Part of a small language model's weights: MLP 1536 SwiGLU, 8095 steps.
MLP neurons of a small language model. Each row is named by its layer, matrix (gate and up: input weights) and neuron, and shows model dimensions 32-287. Each number is 500 + 25 x the weight over its row's rms, rounded and kept within 0 to 999. Numbers have three digits each. A neuron's up and down rows have the sign that makes its largest values positive.
After each neuron's rows, "fires after" lists the tokens most often just before its 100 highest values on Wikipedia text that the model never trained on.

L5.gate126:484521499477519496502500472494456515522534505497485487512462462484498490479512511516508482498522501474498601539520510455532513466574474511502532483427457502481491479499547504482494490521467438465449482523500515487483457424545512505535451495471499551522469484502502535544515506541524466490469501494555492462529515524515526509479472489519508516509470479481514460549506505449517507503499522507500484508493482547461484505504524523515525497513502494504470512478522499501482491484498489483494516476530463498490533505535503503525509538498518480513523464530436523495521481528480534477487531494522506492529532506495497502508491512513492500509438520503516533512545497513499452494489489494496506467516510464472492492517507516513481457489498541548482497495494447463474501490530531
L5.up126:523528500540501500511473550473481514504518468500500499484531521477490517471521500506499502527505510506485471546478499504515483500508488579488473466524510549532501520512514493541551489525474490528467508484496463539499567522504501530482456527464538509501515462489509495477467522496550493470485518504547449492549543468505511515507531537503478482525503524456507490489533464506505469515470466532478507486506503508436492519542481458464474563537423503483455516516468465508453518473486470489487489520483494545475524441498496504513490487453527500544491501510491487508483504491493539462478530505456511500449487505491510513496495514570495548489461454520533503519481538528495513474514505478501493491498506506475499505497484494470488540501479514468477445443513475485509503490491413
fires after: "0", " |", "3", ".", " $", ","

L6.gate937:521509458484513492494536492473498499480553530538458480483495439458471467477487525519513557486482513501534490541494486457575540509494520475516464513530512489516469502507534480494507497499537512473489555487487527514531487525571494524462511468534495521515484499481490476499491488472494484484491546459550451518480464459504538451532501490517510523520488528471481481468524492507470492495561533467491478509537512465490472505539501490437467534525530481476523474499491510535502471519544487493536509529542525519506474488534485506534502498485523509446497495495499521504522525492552526518522529529498504486486464505552517512516520476510497529491460468507488542499475464523501471453519488509463473454539551508490515493571504434483484492489513513511523489527484474533509523503527480
L6.up937:503517526475484471516515503484500522511505517481492493515515461531499453552527530540474513539500501483483486500511468531517520493516487565492509450483510555517522490471527481534501456491484487492554515475446505501419436478467473510498509499486502498498507527515521567512465487496518474487517516438481505487498498547525512571550502491520487540548459508531489506485544529475533438462481491517498521495470498531535477515488506497541486516506506504478505471507504428487514553508526501507484475504513484493520500487513508485507491518453496506490492509458448477550465476505508471490527539503510521534497502483500507511493484558501519500551532530529478494494494499505520506468496508482518504493513451525491451526461486517526536529526496531472452501507493511520511463516476495
fires after: " the", " his", " of", " b"

L5.gate5:504506496528507513504517502534461445483493496500524507459474488493519497508484493493484503475562441463526534478541496489435529512462511511470477518479542508489466486465473422465497510547496498541463498462492493484531482435495496493503482496524512456522486506433492512477541509513499488525499490491485476484502510492500499502515506516482458509521511464468506481528481446462532450488495518474546468502489510516510525494522469511516503498492515486492472561566560510509512518468485505502522504454508535488513508482521493528525498557497488471478486544476507499539515476460548476511524439465455492496487501453462523525519472478538512476518518455505488475500538488533514546451485455527541489490478518482479495508541513493511498505468507499512499460498488474514523502525492484
L5.up5:498504482466428478496520494496514527508518543504505507490507466514479507510507476522505517475565496522492537487495480481508523506467495533492521505488486499481514486534512479526476518486466491483542470518468509541502507463476462453494494508513499536528474506500489502505460469512491492479496474494492496512532502444487491534487517450481524465457504534527491547453465505454489426513466493528515550474493523507503500519493517519520501466520488494514514536509508505487470499476538504482505547535512469497520487513452526450500497482492506528467489509463483514483573521524486510513457494480498453531493487534473494524504470486487534515447469534443507504476502517455504490527497485514527486466513477530510497519516486521529485489529533504519504524505519471477479479477521561
fires after: ",", ".", " where"

L6.gate1479:495501505495513493473526484488430504459526491547511496488473450449505493481495456477474528553486483508493501477516497514509551490529507494473494481508496482456471471523513531507498495547510503472524500512452505470516510506479474527485478526504510502460517456466530551515506528552490497520479493538509480514481514535507482531514479507480528571498498496469528497530440522485526488507480542483477537496480498502503508476536499482510513531478484497491511513471496492548509445491502488532560542551538507468511493458507456512538539530442477461507496523488487518490492511510487508487494533482520485523543531477527472552466520479510543509490486541497502496484468499536488493492476488479497486481561497469519476508485533489544491484473509505508462532486526493484527522492488493
L6.up1479:502480565453553507503500515529472510513487495505489462471506507493510511526460503522477547518497516474517514529474499489475486482461481499495441489524536486527459489468476482508481466535487474537506529484488520537571519530520492475566480490479516542437506531524465496484560493513548524515490516481522498490540471559510466492487466503515468541502554489509497514497557508535546488489498485451453489481444543482516497513489530453499498519520476526477521512493497532516526464497515493525493485545521470508512493509528469467514483489481518499511518496505482514468528481513476540492475493521484470524464491494520518520517516527480475509466509548523503500513503466452485499500479550493489509539484504502509508487537482524510484521512492471460487451448425526534557539497493484
fires after: "1", "3", "4", "5", "0", "2"

L5.gate1341:542492491526474535539503522553516474523479528513504491488475495480466481492463521462486520511519498526474532536492509497462540502499498530469522504512460461518546517489560534493477500507486467512468559502511490490490520516523453492473498514496487499506512453466472498463503539527494494553471526536482502510543447526488469534475495495574487509522520486483461487466440481445514535540502512509529469498467505546507479440544509480480529483464529468453512486523500522519470472433519483461458539479487495499472442533482497503512475507469500491521506454532498467557532491467508517443489472471506486498517474473511516529539510473543464511520529475514498510448518540457457500498509500521516508529504502516527502516497534517488520473505538542493508506511466479469519454517478482
L5.up1341:513507538479475497525505493559455522492539476495508517545514488461457495485534452511470541484490488477509529545518504514497471519525513506471485478486490521474502478446465531492531526519476483516463488500468555492534482500478522519494538512464495530483520531501464467503504480463489493491531525465503481507495543472499504437448496492507524521534494472434474453493530518526483502484503456473436495497522506520530506505504535543528503527533449475490503524480525492494490495513491501533488491550493523550533475483503473506509569483487476503481482488490492512479536493503520509441500477498510530482526518518467538457502518459536478520516479461476475536540500507532444486514516517496458547523518501497546532488492487474537482444538489529508485496521533527496458488506484519
fires after: ",", " (", " is", " was", "\",", "),"

L5.gate61:474507502507489519522478492488482507515477497480530503504519503487481506507464505478507496482527491478486523505438509491512520499464502477530505540467492494479487535524518509475493488490514508472498512524499536476498491513527544507469475491487452503544493471461455473527498529479504543449468471519493519475525426468462481510485480482487529493478491562506494530491461531529493472512485476492505459521510511464500508554482499505446504512532473443538510502480523509531492472517552503506485521505534519496481512534545475545515527455502518516527481485518468490529528484463496509508480502481544504518472574474510519497488498521481489520459487517505517453455473472543538508492492514490519508489444505473517497469492465503480468473482482474504510508524540477516514503513502474
L5.up61:500486464473485479511513497454476499453494527473540523502532493497500500550444486493490490494486538518490516492517492494483503482502509554531516510549527509451482492459519518485475484556498535458485485520510496509495535491490477486457526493537504473515504508462548471539494507494509508546493498524490485534504454458457454520489481478494517516455515504480475479483516514506464532446428471489490518497485491507478518500472478554521540488554478481556510523494502553499515548489490503507527529522501485485502523514512472518535511505496489523498518495461496508472485468509509520511523508461533487480523484514484467510465464500498504490489532510483520454506484507525500476523505461501499512505507529495547500479483493523516491544455516547494502531515487514525500456507489506
fires after: "8", "9", " G", "5", "6"

L6.gate459:516487522505460503496506472480516514526516489506479486566520536493504500489462509481543523469501513501503511505490474476508529508453500508500500487506482497498501509510523447469487523461493514508521512506519501516500463539492547479508506511492489497509480489478477540479516508478500468531489510529440482522539469523472497496535461510472478570521459510489474524473477495503496531513489490446487457537533508508458530494522484460519481515535450504554520472474512522486485526488501508521489493497508528518502494510516519478489465490425516530491522452519456514516542515515459535527486515500490466479491503473510541545513501507505498478495470525544445495477437460500517513491496493535469460488478498481509445504489529448480551521510520472485498501529515507514546514515528494
L6.up459:530494568572527490476490549460510492454537484483512477468521492519516489516520454567454527461478507502512558528525531493522510496526563514476526491462539476461454506527477538485489478512503511513500480535487543529528554482456509501482519511502512498544457496515478504462514545529500509521496520560573467490492486509516493506504524493476490519546529502493527498514493483478472486472496516499529521512499480505511542512487504502459497538490457494498518473502486485461496468523495484511499522534488481513448510480516501495483472515490494526477494541502542493478521531513470496511527487488528520515599479540503487522512516505521476533535474484487459477483534476484533494528499491502511524552456504494489509512467519505511499525456497512470494509492511488469461546460489469
fires after: "9", "0", "1", "8", "2"

L6.gate51:495490468492483480503509494566468471516474575490477478493504522464532494474517482517512478474500493474494512514521519511503531504499518576512516500503501504522483534509505506520514484503524474546468501477479510492494540499473525494501502508489490467502494461479489462466478516508481489512488529484498514510494511482512458451489468484528467558504485461516488517493502509480503532504496513468510489552505520501476520532532504474485479528524498480519531499506503516517463501467487513496484484440508538472464494504528504498563503504491460516506498458524523431527536522495512521481541462516475445490489503482516504463473484511535489526524509521516476517429501520488467526526528544536513498489499493497497498523498526523510514522533527495543436515492495519456508447484545503
L6.up51:503496501492442496495503528482493482531497468464491470492506557505505496511524464542475540477471482469455521530500520513569488518549502482486521518465462524497492492491495484523502476500532485507509478419464473478501490515484535497537543462503525497474472482495479485468518474471521492500491511458521521490546501490529519513474513493527480528475483499495503515512471533497518519500482478463513509494518513522482489481508522495502454504501465455520513498524497513493498475509519514540485548513510515496580473503477500504521520473466502468516486493518495506507499527501507530471500509516480500508513511476515496454522484520472487549535512458507497535490552487521528513517467486487526501465445489480486493507531521517519476536485548533456505510493463524488494474503499523
fires after: " is", ",", " was"

L5.gate290:472506510504509466489520471534502504488495493493513514523490529487451491488500509510499518478550499489504524493516504495490520490499485493464561498483490472463519469492486476486545507525450520504527514485495484534440476509493506497506473522514477490496501480479517551510461496514446509497476499499475480519491502509531503503518443527499483523478500493485494504507491528479500494528489506500506505501492493493443516476513497504499464520513504510498520484545534474492464512503468515545505482462500521502499527512481459451517524511466503480496533467501479504510517492528467514514484518509496494521466532466480532507471505452479464472503509481517451523530498468489480506531456510515513519483490502465520462534488526462553517461502533535484523527534509517537482473538511498
L5.up290:508500509488521489522498503497536521520493525548483498481478474496483488530493513482467461485482472495462534485500505516540490490480502486497475470483519514510487474539507482510508507515570537490492504504494486516517478516517499517509496483543507546486514487502500497501448471526461528519500523516540475512534555558535525482502518517547484511515537453512486475486521516513518476471513520521491524532498443489481490487531456546502461539477531504462477490472522491484499500522440498511481472496525480479520518497564489506530517459519493531492519493512495532530492508545498523519463517448527454494494525488490505497473501468506545507449477499512545452484475553547521491517493491517499484501479515492480516509495480488504536475514550456470479493509494483459504488506491453
fires after: "2", "0", "4", "5", " season"

L6.gate929:523437474508517534509514449489513458511453516509496530489511460491502533484494522523521482477542485475496492495500550489519506467488532490518510497500480477518478546489509480501547523507481483492505491540511508462482477494537523464508532534493553535516529488466467500516481468540496486518506485536480520509522517488513476495448471517505516462536528497458499534501526456491515493489469508523547504547464509491512546464532483531535476542517491502489481445526520445467530510463509486504502514507481506516468484499450504491519535510495532519518509469501525472534496531477488499486501510481474495497489525504539506484508506419518441497536547513512465510496497491496479573496479481578495522502488524513458487508504537496511500475561470516529533483524502459486496498482480474
L6.up929:466487536491501518506513561519519525472501502522479495493464475475511501509517509549465501523450535461515524529470447516529499510487484491463515504523485510504510482470518504526448468512519582510502494446494454521532478471495526468491530489530511536538521507517511483503561541507510537501490469465515505499501478501481531486545474487504524475505478485507550511500509508480506489510495497494494481453524482495460452515506498475523514495505523469502487550460523474539482514479466465523466517563457488493482455474528472538467497508506489509471501523473510484552493476498544508519498488519485501467496518500486465511488539495523529484448484473471517491466515563518495487503518512482482527516528506485543561501504476450473535470511525489519494516489521510534532494504510512
fires after: " is", " was", " has", " as", " It", " it"

L6.gate1473:457523484524480549497463534506540466475550509515522490513489480504424504430532492470477539477510488479444505497501496459508515482509524479522519543484452523502506485533495498501504467528511471500544488511526511520477492495564509481529508509477523540524507468488497514490468511527469457516504481523512500479509504472477472488508518508501511500483514471449511475478486509490499501473470483456434485553510493505460482428468538527519474540514450485490543502501517487497482529512490510543531502494496488466524474516480478505466506530524533525485539477530494550467527496479449519494439472506507487501468487489491532563426486477523469506461521550517483505503500497507512487486538511537490514476513526488485521452507517534475491500472520477474497486497521508541476512508494525
L6.up1473:524494527475515515491475532506501483502525488482476506490520474502533494495518507535499475517526547485466474492479519492519550476489495481535534492509517513525446513438531507557513518464491465513529509498532527481498455514482486493483526555564545513481456548467543475483529536531527509539537479478518444498501496508516478555475459519529515463508504477508451487490464458465515478485445470548537505499502463486472531469542511504488456482504451472524547496495466526482466520497494505499490540519492474460482483516491551485491473470494500532513534491514507495499498554541508517502524493525474496499535459504521513484469497503507502460500508508462509508497529451486478495463463460501483504580532528526477460534494564525484480518435510531489484474528497508433517495507512475
fires after: " was", " not", " is", " are", " were", " also"

L5.gate1253:505548513479472477510510495489492509498478527517537516504450485464497460508482558477499514490490478504507502492493506503465487529488501481504479518478487486506546511505450522509549508506503482492476485491535477503518548548546490495498512466501473490500536463492463432502454491498517494499475513506548489478474534494530507477526474523508534500482501500499480500509489512521528509533525472486463526508520510500564490496508490513452452496494517492504510464483504506511470505481435549490483485524541479492515471502478496428531489474521495462516521511515474489504475501493492492501474463490530538509460479454557523506498497458493515525530487533493496505479496488499477500479491482496527508494494466523464496491527486501524499439486462489458466477530503503500495472510549526
L5.up1253:538489495504495498473461511484499518487496539501543470485446470460442458509497470497535510498535516503496484519463516534492509500508488495513501515492501491509512509522510492501469497516507509473500483505520500478508507460509473470498516469567490448521502473515502515490501480506521513513480545440503498500513507468476500484486495497498502483490504544503472528452484503479503489542529503466511533449510499504490500511478449446493512512492531513535487480494501484517524498482520517515464524524530425519524461480518459497498518510458474473506581520509495499531520502499515499519450471496497477494496500515535493498495498511499541501510542487549490522476578494482516499502481511508523556497506487536486488472513545499540470502465538528490498484552498494490505493515526472
fires after: " a", ",", " an", " is", " was"

L5.gate135:553540484509494536478539537491504503499529452479536498501489510497475538500544478506521487507482517500484482462522500469483506526526502510460480502507501506497521503508515513521504537525479492515500534483517517539506446521506514498531424459499488480475480476482504491521525484479510500502465482523514514528489494489498514513498497480484454499515513508524484508500442524527524501505452526463495456492501498514489531522495483474516532545505539492473452525478501511481483489527484504470496491495525481508506533478535502521503519507507518477486435455528534487511539442510502536453472448500542515497476509477495513521475513504476451548488473528488509489523511535549500479507481482459525497474501553511530581522535452473471491511525503499467495495535541464469512494486464496
L5.up135:497511521475537487483482546496482453512514494487531495478523494508490527483443476501508502493516517500530476479512503501472519546546486512512498492534454463480501492504468504497497523496488500517536496499499519517539512488520502543501518509523515445504528534515521475528520564506472527557518513466502477509482504434499549506514527509515504493519481513501506520501479474511520497474459483507480465500520457529489467481482470482540509524476482501484520488523502505504498505483431546502488470488486503447530478526492488546532483489472492482549471510488526528468498505516511505476511464468507507490486502507546489486510431511488466504546515533537486510469517516503455481514496489506550520530463491486479445488502522519540532495521521493490505504462494485487509481514544504
fires after: ".", "^{", " ", "0"

L6.gate1291:489533561537520525442492472479505491497555493488513479506493488471492468485497525509503530499540486473489551508493473483462511477493508487492522488493506485506518467508502501516498531504510526565501509472475518525463453525488474499492479512508486542516532527477467541491505487500526476509491536507518527535499482465471472461494547501540491513473487470457525550507461492462504505516496515482538500544519471508499527490510473507513484485533488482491512512483473501503523499492502521559510465518512507484464521548460466525499475463504492469470498436517511498514521512511480551509466467502491443570515495446491552490485516524464513482476512496497454508449514445490494485528468537512462486479481470512516493499498471501553498460534475525506514509492516472455474502507531503
L6.up1291:506485489495537523478547544457477516565522456473509452535533451507496523503533479467512471464491480537470506490514469520471489491536545447515502471524525498471464502493438512528517468470533514503484511514564536542526475526518530458481431525535501474494515440517474525497479483484510526507485513524519493532505498501539503457494462545499527529527504517507514465528512494532529473527508475480547478514486519495488486477499512479516515514501473527516499486488451527484509501492490508510475497531505480461481511534534452498487497516504517517490470532522493552486483542478467493483458473482490520476497507528509516483472476501508518520460518490532498494501522481489477465534519543494476528519497513490513480513478514457544503553486526489525513464504535536527494535479491528
fires after: "0", "8", "1", "6", "4"

L6.gate1504:514480464497475504449505497537481532530498499533522504495528474502473469502485534475509519474484512505510499491510504525499508498496469524488511509475488511489517516519519489514499516501482491522528492503490503494534528496539467472480492540518513455499536445497507491492486463493498529538518523475525517521477459488516529498509525485513465528480508459506506532494414509528502491473477509469553462489446523473488494502512480516540520510514466501531487452474483510513520514482497447524473447498500548508517524510517512524541479504546478523485501504479524479508525473514515481557511533459513501540443479506519537461504512516507524504517487479527511506458569485470530461456493486484490471483476511481516469514492508476508505512514495492525521504463507484557514504458474520
L6.up1504:519497507492506508471481520491487519488516563498474498514537472524485495525495480489505500503525456436489540543488494492523546471514495521495548494473520503478482470465476483523495491469520505476512480526496492466552466545481503464502529529489517507479474499504529512549468478520465516490491477451479447442491549516501518451436497483536531491476451511497510509520538519483475480496474478505525482516514496516484439508514506514522496493476462523501484497527491485521502515488483506516508522507511467497530490488516488483467486525506497500485526493516458497434481506500542465517532501497494522517535499486496482538530459465514492492475506514513443536549514511522490483522494555518517543503531535511496490526483488518502513523498515505497517500491471511479496493490513580
fires after: " the", "1", " in", " In", "2", " |"

L6.gate731:498479533510536529479517494514508532505533522546501513503478486463535498536480502490497473468522515500477496531514501445478508464480528506459472499474506547518472536500507480505520508474493492488472517471474506503511500494495514465527534522533472511526503521551525502517527524532485501437490536519511488456499432507513491504484519510529482506497496494474503487469527487521466446488449510480563505518498500495500464507482442456519498502466480502523526497483534513448493461480477479506459556419531477481497536487512513489517483512487482504503493516531495501516501512545537498479491493523553496534504487510577522505495519484527492538443485548536498481484478479515534498513500508531502475447510532533549500472518481521493516475501514535497484490494540511492448505490478534
L6.up731:472480501508528467518499524508496475490475496475559451540476492435478481502520490480469494478471528503429490506489522507483479461495478534460469533478494523497453514471523530512471540521535510501512520471498475495477484477465517521521485483489552499521499489487539508504503501431510526498502485484484513534502519510469489496499481549517505526505475487530484527497496555504519479464510510541508524512517495518512489512522480507488481492467521489541467513499501475516530441479526498467515494473517502503510508471502534467547547542469487457461477508506480500494511528534517494452518545560528501509473478468504500512464486524499492517543501533498516514547507516478476518508477494485466486486514479546490534529484491484493512466530554481450508475522510500505506529523519468
fires after: " of", " the", " in", " during", "0", " In"

L6.gate590:500461508484514512494530509512450480471494478519481454505518488480488484495497480507459506506530508491538491510504507485464537455505525490471500520532493532484493485484489536491479484516474507482473565540533502541516530518547470477530464487477506483462491498447480501483457542483553530519476524451537508533541471503546486493480517516504448544533502478445517545489515463441535501518543479513502454516498519484488536515506472507437515517470492481497502510430538530503498490513491523465509491515518459526516501505523486468594517534487539508459464517517473486529518481485506472488554483477485510512478518494515517508493509495521499515534506486454480516457486511515518500534536475495529552489481533482539490547544478520492471489473513457490499468472559497497511510441533499
L6.up590:502513471516526505481473489479486502469512488499462475482502537457512478474514496524451533506526493488519471493527498485521520516517511502459476537561482530535487481501523503494461531488534542537483481507568472540516527493509515531510464475516536464470542476450509515499510528495521476524462471509523500518526496485498484504515512508464510551540512485468493490508510433527468509515503457496490446503488463499464476539538549487441526548507473498550505497487498507505474495514479485483512519515519446508508471529497497517544499503499496501491520488512498461506533549498471486520540485528494500499496451509523475486446487492483492479533492540474473524506502482559498502514522518509482533461491513499510477510497494508483480482444532520485527495517509555506477497469520519
fires after: "0", "6", "9", "8", "5", "1"

L6.gate527:495476487503560474517512489478498555518518501508526495489491494467487513527497495560570520527489520474522540523492512529497510483468517528462525460516458514511549486513494487518521493518481525434510489499480568490484492463502511478447491488536470491501460482469484518474501491468468499499479481516523526511467458521520516488486474520467460512502511500495488520492476481509511496508505533474496493487500522520473492503475428429487529469490501501452548509455511472485453473448482525526482534507546495480507478483508442498498501493501512531525477497548447462510467495545515510484503502495477506558528510413490516572454525458547524519501501504480475481469511490564510503475506528533489521505555536531506520525466544482502478539536504458478453495521508525504475489512473510
L6.up527:463398484527517472500483504463520510511509504534520524449510513515498516516521498561502495493478506474520519526471528525512484487500521550487522451532480489493501454503511499494508481498504507491545485556515491453468499442504501478479528468494475497454507539523491537498509502472511467485481477494530505536483489484523512524502442554527495474544485513528485518477525503489533411497457532473490543473460553517502483494484464499503514496479495493476542491463485464545515493459532550512474493513545489489495536499544522517499497496521481547510473506534490473518474559516507483493494512507497522517508510492436550536522520496509484485531539490503472476503508459538569534473520540529469510540520488503535511504479532496521507545495478470515459501496493533512501459566481504
fires after: "-", "2", "0", " ", "1"

L5.gate656:501524501522486536508487526501477507557503485491476449496476442499465480542550484517509507513486553488455482496518486482482539472518490526487512461489497533521517461483515540507532482557509472509489499540492500512466437481488493501505505551499496474484508498499541533479488508500499505544511479497459487451502498507493534516524494515493471506509499507484488554493531472478536506540517519493494498469507509534480506474526485466547482536525456517480458496497477510507549463488487544506500472491538500478505517537490535481494464528498479470476465537532487469480548481480525470495495512456555463512513495451492544474522503516507504504489473534449505524489463528523549471533486508525503505514499468547513480516459526479482496509464504499474518479538576446460547428519458504
L5.up656:509491500521494522488531486514540497528469511466511469466496459487484519507501466473544511482543547513535506503491520472477486510533507486518510515511506518489470519496515526527523553532504520489492496510553514532522501443513502538487516504490503560496548469508491474468494496492518505542504459492463528476484485517503512484512532567493519467499476480479472494518492469460501478537515435494493467471449518522525507501475541542516491490530534507475508508519533498499512448513508534485510504455495478490519505529543465515521502510510496536518475502513498493498464491512492479522513501466523474478495530463516520465559518515536480463472494533515477502477498498498474452499483514499501504518534497524508496511527505500470509490500536508496526540497503454482495513500452501
fires after: " |", "0", ".", "9", "8"

L5.gate569:470465493504503487509475435510474468480551527460531493523525573465518499501503514497503510475517494523541502495510546488477515488487498527491511484481482490474537477477504517516480468469496517521464528489492482485489536506499517465493485520535493512505520452465491489483462521505471501513485480500506507518486483512497505495529479511517499498474548498476512509509447515530500520495564515493510493512499503492482512496540518517522464495517509479449551506514489520509508497466498491454513499464499524527491442539493520460482503498477505508484537519506474490537487542507476454425477480472470474537492531432531540541501460503518466491459517526483434517553481486521485500515550532524545508499500521506464500496493504553519537483493521438508483476547503507449492472484509487
L5.up569:509502459541468516525497515560453533494494554455507506531472488506521493477526485481471462496501501463495507550465533520511538500499558570485460522524502454494499453502470506473508495485497523516465453456509511482509530489447469527447470444525511476534479489504519482492459545548491497509505503467523490486507495487543518472456498526531501472520515503489519503517509485476516534524491488549473494492514497502512490489491483477533492495459505481514500466465517492545526473503468526507470529521487530518496477512467482459549487504484445494513484505516452514499498538523503500477538526544518537480515500529507497486462530508490498518451493523535504484510471498529474485518510473506473478483495512504487492528517489473519516508509498502487484515488512470486496529457494486
fires after: "),", " a", " =\n\n", " an", "1"

L5.gate970:521447527496499456458514479520473434498493504484501467487518438467498493499513508524489542502525534495513515504483516469463533519476521474535489499467527493525481499536546505481528484522524494515519513478486517517484478525508512452479491515502498490521502516483487496440499471485496526519488500499436529499516494549487547465519490487502447523481511465479521514480478501473484478483490484508557510478467552502503514481513515504492508492512474514501503500470493482448492490468487508461544509553489497503515485502495492491503478476531509523526489490502501480494529483507469527483476473460547526477436495500492508491511489520496486509513467519488495500452482471515534523434525482507542531461495500522538464491513520494492483492546516557496508469454467514517480548556521537
L5.up970:524494483471501466535495529484502476497512474491509541510493485460525495524506471486523482546530473520506506520521518529512500510543497503567523500528505489500516506504537518518514533510499520482531488535526501505545470571483507468535484516465470530477506522490482507506543485459497514463475497491514496458477535487521522508547481498469473516499478499498494477503511475527494509518519498515481456505484494497494478533483509503513516531533471485487528503543467535470524449476456492521538504494531484485463523474493504482501438507553516488493521472530471486491476486529484451528436493526466521508506507461508476484483503441558510469498496503491514555515474473513442521514494480512475521520539507501482500509490521510503504490512528491490493529482483526524537495506536493
fires after: "1", "–", " T"

L5.gate16:475491477506518537540489507459497521527500527483488538506511479486462506516484511517498485515544505512458521499488521452507570518507524528463507469481493493495472491494518484510567603547530479502514484488507490475510506458513534538516519512492532486523519518477471529466520495508472509526452535456494488492505503498505489499480516510519536462489524520465501520521489498478476426511490513497505506560475466504491545498542520520508488528534490492493494509512498502499526551484503534511489515480483531482503530484462468466520498524478514499463509535525496474539483471480534512463529481457498518495486523494514500485487493483484460465490477502497477552522460483476474543500480456573457499528491495471500497490434514512442522505526546537498516452497509515483492486531487487
L5.up16:480480511509488526489507480479530506514494511484486506527516493527517506525479513508485503469514479509507492511466513484484556490512520513481493460469460492488471468511504470509514541504483475500468469500514489494515487462536509579530500528523493523522517473515473502547491510521509454515480512440512485545507541492487502462490516507515526460485539511472499506494505492512452475513467511481523532491492491455473530522513515486509499475503495507492506489519529502492489498463479539491503495485451529482571503488496504454517545527466508478445490496497469479524495510521518490488578535491506483506485510507530511502475513453484437486492442470517484489539477500460491539493488477556515513482449491479466452510513474496507508561490511504490491533529470495496468495498446475
fires after: ".", " |", "|", "-", " .", "n"

L5.gate510:527509492502493503497464481551479454445544503459478469492466512462514509484523539524491518522529508493498482520501476510495512504520498474504514506516482498570533496488506478503466523535504537513524503485506515532481520486492523508536524462491505499480507487483504531485504494496513485490524491537529481526515507490475501495486492467503521541500531468508532538460494522471482521535495525475508460527485508488498505516489520502478435474537545492497487519536513504495472492511488514514441496478519448542452497516486567515516525489451521457538440501515437495497506545462479494510523519476496477551484496503492517468487555525486556469540484477479489507503537511545462510467568466521493497471509511481477492516501469508552474477469510479479494520537476523529479540438518473
L5.up510:463478481540498475494518525505483483492474476520485502528517519496510518484513492525508522569500467552497524530521458500499469497534515478508511525531449489519528474533512529489493496500488519520501538458485518525526509482470489486506465483464472478460536505469503503458508530504508503500481511483491517483476510543488512518520489514508466502520514490471494524557508449522500541494500509527472454493488481528503506516530532501500466488503527500488494537554501547479507429496488488511488506521529456471493513513481498458481472518489497544514437502476504464452474469513495517526513451495491474525512532505541486554536518508496551458526512522474451529504509535518498519474531484498500534462482472496499471511516506488543474478487465487439530504526492511480514484501545543
fires after: ",", " York", " United", " New"

L5.gate157:468505479504481508492533497534455539492508502499521480503486510493522489518507469498500555505572527480526478516455478470479523495501496529469508489520491500533521509433538506544490487519481488507489504510464509496462495500523478518500498497514515469502511489489507470472526519551482515472491527520503534488485541507486488482477480504518485496511478478517500538508465535493481510474532529487517485526497492538509447490480499475470486502520518531483485497502535527521459490456515491468535554506465465523514493504523481500468513554498508506518471495523485485523470478489503439505522486531494523502497464544470517516468474513503488503535489499480453509509484512476464498499520488500499535485506495493520522523532527499471475463501504514491525457518493553487484502481510517
L5.up157:500499483505504497523530495524490467553480466514502515522497499512491440528511469489491478485466516518457473517496535506432519495502525509499532538540489496500487464518495493460496538493530552512539455497502503532515475455479555478475428465511489501487482447468531463517459521499491528489451462497479536477525453535481491469519534484477464497525519500526532547473482491510493502523467459503531497491467511529519535481534541504502481489488528475508518535522503495494554450494466523495510518499519466541485495510523478512488522474486507475509483490485477495532504531504514509498548521502539503470514513480496476484508505519511515503570544517501474506492481490534476496515531504528453500522451522495475466498495472503531486532494483519469486552499473506468461529487503484
fires after: "),", " the", ",", " York", " =\n\n"

L5.gate436:430496493475534525488504496502478489513527513530483478518492492487529483471523509526478478499504525531456542551485522490494520480474519487453532503495480500514502490445536526471521545562469488469541475513488521521464517510525444487552494505490477497463514486535524514490490490506509513487510477514504454509513468500483498470477477527480466524499516505497508572524517504472510511525494502464529522486493513525503496490527507488495478475435517510468511488488498564514501515432458490506453498468489479513474499471531484484498518495500473500496526506506495503532538483518527497474534468470492497497494518502503527522507489499535447476513476506477507514502514498521486519495487485532481484507493539496519544530506482511559535514525510513475505477515522463484486503467457508
L5.up436:511510498510502499490505519528506469483505494505464502492479520514535455531505483515521453487517488517463530575513459508497481551514536470501526513480487532541473462540500498509482518484457509489515427467516517473516499505498502457515513478487471482530483485500500525490514513452532471490543502475487459491481520488493477430524514503501505531494513469504477528501509501474492467531541497453501518479519453521525505487505469520500492477447554526496489543533521517453496484523493547469491510487487495505509537534499502496444506478517503538506500493501524482516475477465493491499517482451498490492510573453507513520522502511517507505515493467497491479470513518515562486480526495511490490511504505504512491524476503516530456476477432521480562516523516490467498500502514481
fires after: ".", ",", "0", ":"